{
  "num_hidden_layers": 8,
  "num_key_value_heads": 9,
  "rope_fraction": 1.0,
  "optimizer": "muon_variant",
  "warmup_steps": 200
}
MLP neurons of a small language model. Each row is named by its layer, matrix (down: output weights) and neuron, and shows model dimensions 384-479. Each number is 128 + 32 x the weight over its row's rms, rounded and kept within 0 to 255. Numbers have three digits each. A neuron's up and down rows have the sign that makes its largest values positive.
Before each neuron's rows is what it responds to, as a language model described it from the Wikipedia text at the highest values.

Responds to: Coordinating conjunction "and". Fires on the conjunction "and" (also "&", "or") joining two nouns, verbs or clauses, e.g. install and maintain, Rock & Roll, resources and staff.
L2.down1841:167181171112156173175119081136132108145091092160126167194210118118103140111138100146128150142071094133132066107081144115057182135057155156098097122126121094133090124129107141105104156130160217158084160113107098153115098119112089171076170152146148112092116148094105170132117119127107087154

Responds to: Given-name token before surname. The last piece of a first name, or of a name's first part, just before a surname or second part, mostly in credits, tables and lists (Hal David, Libby Goldstein, Stuart Devlin, Harper-Collins).
L5.down778:120096158056096108143093076133106175070123145102139173095076158146115132112077082113144151114110139164165130187101175163096075103135093074104116140127134153109119105078125095124077132165141113154102100214093126167182178127109126140151127087174102148152092093064112133129153125137158071130

Responds to: Repeated multi-word name pieces. Fires on a middle or final piece of the first word of a multi-word name repeated from earlier, as in Logan Township, Oh Land, FC Twente.
L5.down1241:080135183116122166076140156137166068107099128125124133147110155165212188120109133148172134146149163155114133154142090148151114118102087091173147140121160113152186110143165197115153100188164111126162120132157129119192126063166144138153095151128064127116110050133084161151102099117147122176

Responds to: Units after numbers. Measurement units or abbreviations right after a number, such as m, metres, kg, hp, acre; also hyphens in compounds (second-round, co-workers) and final table-row pipes.
L3.down1730:077117128124057174140122121156100068121122149126198123096161194163109147104108141190095148098143048125150110161140085164125104126141141163191126126124136194112121084133097166063116090128168142098129178065146169147096130144141143160119108135126145166080128191152103174112142079120158132132

Responds to: Date and number completions. Final digits of years, month names in dates, and issue or score numbers, such as 188-4, 28 September, no. 4, plus some mid-word name pieces.
L5.down1838:123152118127168128164139097116120100090075108110109118106135116175120147068148118101103111080127150113171125179107126089080132096170137123153120138119097132090148143131151128080241094112154123183098141120161090122123123129156120107155083106174112177138152095127172122139100101118097092090

Responds to: Sports season results tables. Structural and function tokens in sports season articles, such as standings tables, schedules, and records: table pipes, newlines before tables, "to" in "Advance to".
L5.down1960:099064112086117108144096121100142153102119178136129135114178119175123129112133085162167117120169149141094151087187097131085107115161161058134111130116051151067183071155102141164114120152171159118172087210146134137103130165118103156080141142135168135180153127094127112131185106115129151064

Responds to: Mid-word subword fragments. Word-internal pieces in the middle of split words, in prose and table cells, e.g. dissatis-fac-tion, Su-om-en, Comp-let-ed, also bare table cells.
L5.down1653:198078125127121175145131118104136076130104060101153165063121156143149191166102114120106087117149126068123140141135092138185150133137134106142127116119165167141117171089117105097135118151120132184125121105064182133160103130161064125156110158146166071132129164126137109148119145088107124161

Responds to: Word-final "-a" endings. Final word-piece ending in "a" that completes a proper noun or foreign word, like Padua, Mantua, Tacoma, Lucca, alfalfa, often before a comma.
L2.down280:098172116118051140081188139113135117112180097160175107150118154175119162173123136120126155120075045119072116170156114092114148168102116153122168147130126109122100119114046103115168119192123203121094155157166105141093141130170129224084130147095151107128129141168152117124141099094144141175

Responds to: Number ends before units. The final piece of a numeral or ordinal just before a unit or noun, e.g. "16.8% from", "(52 ft", "fifth in"; also infobox "- " bullets.
L2.down1206:152143111056107192145093099122127148088133118172086095094131110119082185173095094100122169154161170187128056107141098105136139150106153123132068176170132215125090087175100159095069079119159150131111082212104094100127128099141115113191103138141145133109124141133179172091127131134160111093

Responds to: Second conjunct start. Words opening the second half of a coordination or qualification, right after "and", a comma, "but" or "rather": specifically, not, other, than.
L2.down842:087111143107134092155169162098145106150158055104146167117105132140165134107173158112118127069086057179150159089079113121104124156131162122096066138162074029138095069137138147176107141092165046138082148082064202094157131136129118101119101171151142160108157157122153128125106100175112075190

Responds to: Inside parenthetical asides. Word pieces ending a number or name inside brackets, like the year digit in (born 1974, the % in (22.3%, or ft 1.
L5.down118:082126146136110130070109135122122119071114117082117131130076120146113155209129100150123059174157136099190117201129165138097089096207099060162175147100154136104084130140129148078148115188101120097170094178142178175134158067130121106149155129156116102132151153194133120122067133155113149160

Responds to: Word-initial noun fragments. First sub-word piece of a multi-token word, usually a noun after an article or comma in ordinary prose, such as com(eback), ro(ster), j(ackals), fac(tions).
L2.down1633:132120197125118156146115170091112107104171069112180088110114150103056164095123137131169171128111141126151092074112074096100070162198121198142161147140165122035114090116082156077168108118136169119162166121079098046147143094086095131129097171046160165183157125094131149153145136190162180156

Responds to: Start of new section/entry. First word-pieces of Wikipedia headings and table cells (Band, Competi, Uniforms), plus the lead verb is/was after a subject's dates.
L3.down976:156133110098097133159137196126086146131196126124160070153136069096129154154087126101141141126171113154153159133188144139115086060125137153232173095167138135123121101165055129122149100155137187112077138098089159173058173126071112118126170157135126100089097169145077142188169119141109161116

Responds to: Clause-initial subject pronouns. Subject pronouns and existential there/it that open a clause before a verb, e.g. "there was", "it as", "I Love You"; also contraction pieces after an apostrophe ('re, 'm, 'd), often in song titles.
L2.down1659:093088111104122123132108123157168140142117149183119107115159070158088103094090165114096114146100164129090161147178095116108089120108104105128128127021125100113148124134183116132106087130129091198102108091141094124173120143142156184121067097110132166181137117142156107112160176111100067125

Responds to: Additive or relational connectors. Prepositions and connectives that introduce a further item or what something hosts, such as home to, beside, in addition to, as well as, and, plus.
L3.down338:110178099173178156084120129075101061220186162097147098176135163182153174187183169039129098113094072154182077135090128066118118200123136090122103150095149144105122154159097157137148098161097135151123078110168097125122122125097095138123135106152123135128140107112059074100143108105140148111

Responds to: Word-final name pieces. Last subword piece of a split word, often a name ending in a vowel, just before a comma, period, hyphen or line break in lists and tables (Križišč-e, Daph-ne, Repris-e).
L3.down456:138121108146100179140139160168150093155127104145114133143059140110110189209112085087130106077093109116089068094115138143112149223099111153163170134145112115100150127166152069094079096155169094100177110152166110082082137056127110173107155168158122149142134109201141140144169128150134127183

Responds to: Additive connectives and appositives. Mid-sentence words that extend a list or describe an entity, such as and, or, as well as, such as, and role words like co-founder, famous, assistant.
L5.down257:127102117087140152137080097129106136129119076048189148106156103138148109091072125121081124098102162115135167176105169165155113147107088088121119175123115110204132062109136093164172137099166139083117128054145109093088119137120134094074114157106145074140130146144166178156138147110130068115

Responds to: Article-opening "is" verbs. Fires on the verb "is"/"was" right after an article's subject name in Wikipedia lead sentences ("X is a song…", "is an American…"), plus section starts.
L2.down392:125119069098155116170126107157151129124116111094175100143091116100207160113161141085099140148162097073140126158149082128173117132108115086146102145098168085089113118129152132173129065155168148190148144071116145157127134149092096159119107112107115135110116097070128114211117142135113124166

Responds to: Given-name endings. Final piece or whole of a person's first name just before the surname, often in cast lists, rosters and tables, e.g. Federic-o, Fab-io, John.
L2.down1958:161085162211138083145123147087106158091092099104146147113148105160148119156119133134131084175114165124129109151107134128112126155191139177078141086091160097128105152112176174171118180133091154155098120123144128132099157153201087115148080107136080129079123110202129150114115114118121159064

Responds to: Unit after numbers. Unit or counted-noun tokens right after a number, often the final word piece: kilometers, ft, miles, seats, goals, kg, hectares.
L5.down52:170080123089170165115087142161101116092072130146119170098102124132153190097096125096092150115144098133188145163141087177141159099177083114117119149113134149104156090106150116141131088097117086109091139170155146091090151132087134170086112072095120158134125125171121097144191131092079129122

Responds to: Article opening a phrase. Mostly "a" (sometimes "the") after prepositions or verbs in narrative prose, as in "falls into a trap", "at a party"; also final pieces of plural nouns.
L5.down509:086133082118143172143121111092163118184154160095146147180112120168127142162152082072127176087149129180145108128095076090131155119118080157143121169179150149124116126132175146117079160213170163120119096144093126074170143104176152124136145174122091094091130108143135160079133148133124148118

Responds to: Opponent after match results. Prepositions or verbs just before a named opponent in sports results, such as lost to, against, knocked out by, beating; weaker on table cells.
L3.down81:119129157158163099163148188110179133103119130109138118173103158094126067123144093111191198145156092122136119137156081090120111118077124120120210050136122154106121084158149099123104127103071142130167095145155096134148174139095123145105086101132168111135137076118089090123113107119097115151

Responds to: Structural tokens in entries. Fires on "is" after a bold title and birth date in article openings, table pipes and numbers, and mid-word pieces of foreign names (Chrostowski, Trinayaneshvara).
L5.down73:088142160166092142162204149067126132110106164108131105147159050118114142084182136160121143158162121111113115126108184109137148127110134103149143059080101121106144114181159177084125166106117096074117157150105171071077106111074089133138164115171102162136143059105164124113083197107122131191

Responds to: Word- and number-final pieces. Last subword piece finishing a split name, foreign word or number, usually just before a comma or period, such as Lup-a, Ceci Basti-da, 201-8.
L5.down1384:157129122112104121087139168121108157157135127140198129170133122151128111155181109159108098092089077111128157136107115131153189088173084127164160143122071096181115160160153112115138141142129110107092093194143141127140147146149114183125133118117108103156161158103147079121084172151111162167

Responds to: Units after numbers. Unit words and abbreviations right after a number in measurements, such as mm, ft, m, feet, p, and kilotons; weaker on scattered unrelated words.
L2.down796:102111119111080122131112116228110129126136124146144164143132124162117139154095152170097125069163143108224156182157179131176117129098122168124147151097120147158111133159169177148132140150115116112085142134138104129167132176095142073092192178098090159115086164138132160140122100164164109099

Responds to: First-name ending pieces. Final word piece of a person's given name just before the surname, as in Edi-th Tiempo, Maure-en McGovern, Cynth-ia McKinney.
L3.down1663:136151151084083130114141138147104081124144138127086141162126132156157098115117128108123164199090118125114111196160088103135126140131170140098173103170146122113140101120126118131148211167128137234095139147072148133148089068149129113171145077125129132103093130079070122065092086135131123126

Responds to: Name-final word pieces. Final subword pieces completing a multi-token proper name, usually a person or place, such as McLar-ty, Mar-tha, Bel-ize, Car-son.
L2.down10:115172161146118131149167138094128117129149117127113116130051097167174121121143157176072164140154115146115138118162081158180109130147105126120182117174151157157077124087084137127172146108167156184103159171167114171128120064135127163148106155137094130101133130128110113120181127145121175146

Responds to: Attribute list continuations. Conjunctions and commas linking a second quality or cause after a first noun, often after "known for its" or "due to", e.g. "sharpness and", "fine detail,".
L5.down131:069144167114124107115095139125087128107158156174119141112073132127151149112159151064095148105147126152153125123105156157083108152132121102154095119112109087064116128102129168132113108211101123096179124065168154111052108070155103129106106139080162175099158152157064110114105145149123137151

Responds to: Indefinite article "a". Mostly the article "a" after a verb or preposition mid-sentence (compiled a, conducted a, in a), plus thousands commas in numbers (400,000) and some word-piece fragments.
L3.down1117:131162144197141046111131152136114148095146095100174115168092128115126105119185099114110084127199097133151117172107133129134072116114130134118138098161083124159032089092078107105118116143121179101090113048118052060135132097099147127173105073127112080103181179190093172115121164178151172091

Responds to: Ends of time phrases. Fires on the token that completes a temporal phrase, mostly a year's final digit after "In" or "On", e.g. "In 1847", "1969,", "afterwards".
L3.down1852:126075128129128116144127134116145159128128111097177102110191125153114137083110170160083102103194181130131168167123107136074137134143192056143166109099117107106116113117145113208125071148136085150119120141157158109134154133080069135182091148131159153134140158126051185146141084145093145106

Responds to: Coordinators after first conjunct. Fires on "and", commas, "or", and linking prepositions that follow a noun or verb and await its pair, e.g. "redesign and", "guitar,", "Joint and".
L3.down17:190157107114140079111181125174092125139125101170152150174171151127189135109142145123120184101116080122116181163133163121155133115095101127110119122154131127149094160093111106169142160177077175132124150140088142130125089154152101124186158138108093120095129147056022109156104116116097139167

Responds to: Plural word endings. Plural suffix tokens (s, es, ers, ves) ending a noun split into pieces, usually before a comma or period, e.g. explosi-ves, wol-ves, Pad-res.
L2.down1225:102153152132159100095109095181107120154120140165105142089100125093119128154145080084112118133075074139059094111148155177119103139126101181182148086091124106160131147110107143107099168118148157122074090121109102161111109080061118185135141115118136163171123101147136139098160159109147094171

Responds to: Completions after "in" phrases. Final digit of a year after "in 19x/20x" (in 1941, in 2012), plus closing words of set phrases like in order, in May, by deed poll.
L3.down303:085135144128119088069142183158136135093149140131140185194121136091123144155119105142121146069162147130108151138119123068151153136112152109155061110137185090114134122158159120167078090180112117103086127134077069136176082126133142098158144152147076131135090103102075160127154177130120120141

Responds to: Quote openings, word pieces. Two loose groups: opening quote marks and first words of quoted titles or speech (I, What's, Would), and mid-word pieces such as at in attested, sur in surprised, Ph in Ph.D.
L3.down1073:169131136152097108138146100122134154129158072153096172105132101154105140194160055128121151099153168123130095115175099158102176093116169084100068137103131197091129106142133132141124124134124081143108120061114107146155137119064104141128079141109168147132150171165188181139202148112127130115

Responds to: Post-capital name fragments. The word piece right after a split-off capital letter in proper names, mostly Chinese or Korean names in lists or tables, e.g., L-in, D-ing, Zh-ou, L-im.
L3.down1307:103165114116158108128121213170138125140148061112133166150164096115136104161110073115127112145120131129141152149087125122095102108171114105107138141051112120174137180093171119137084131145141168149098138135153072126078113134118131184113184143100039101096118146163192150196082093165138135187

Responds to: Start of quoted speech. Opening words of direct quotations in biographies and reviews, often the token right after an open quote, as in "I felt", "impaired", "You Killed"; weaker on scattered mid-sentence words.
L5.down379:083134139125084126140100152112149159116146133104158166093109085151077129138106100088204214137164133137094137158159155048148185159131035143154090097111148081125092104096137116120141124127072095134130124097048128134109198175212101058123098127153178174097151113165194121092127116106167170116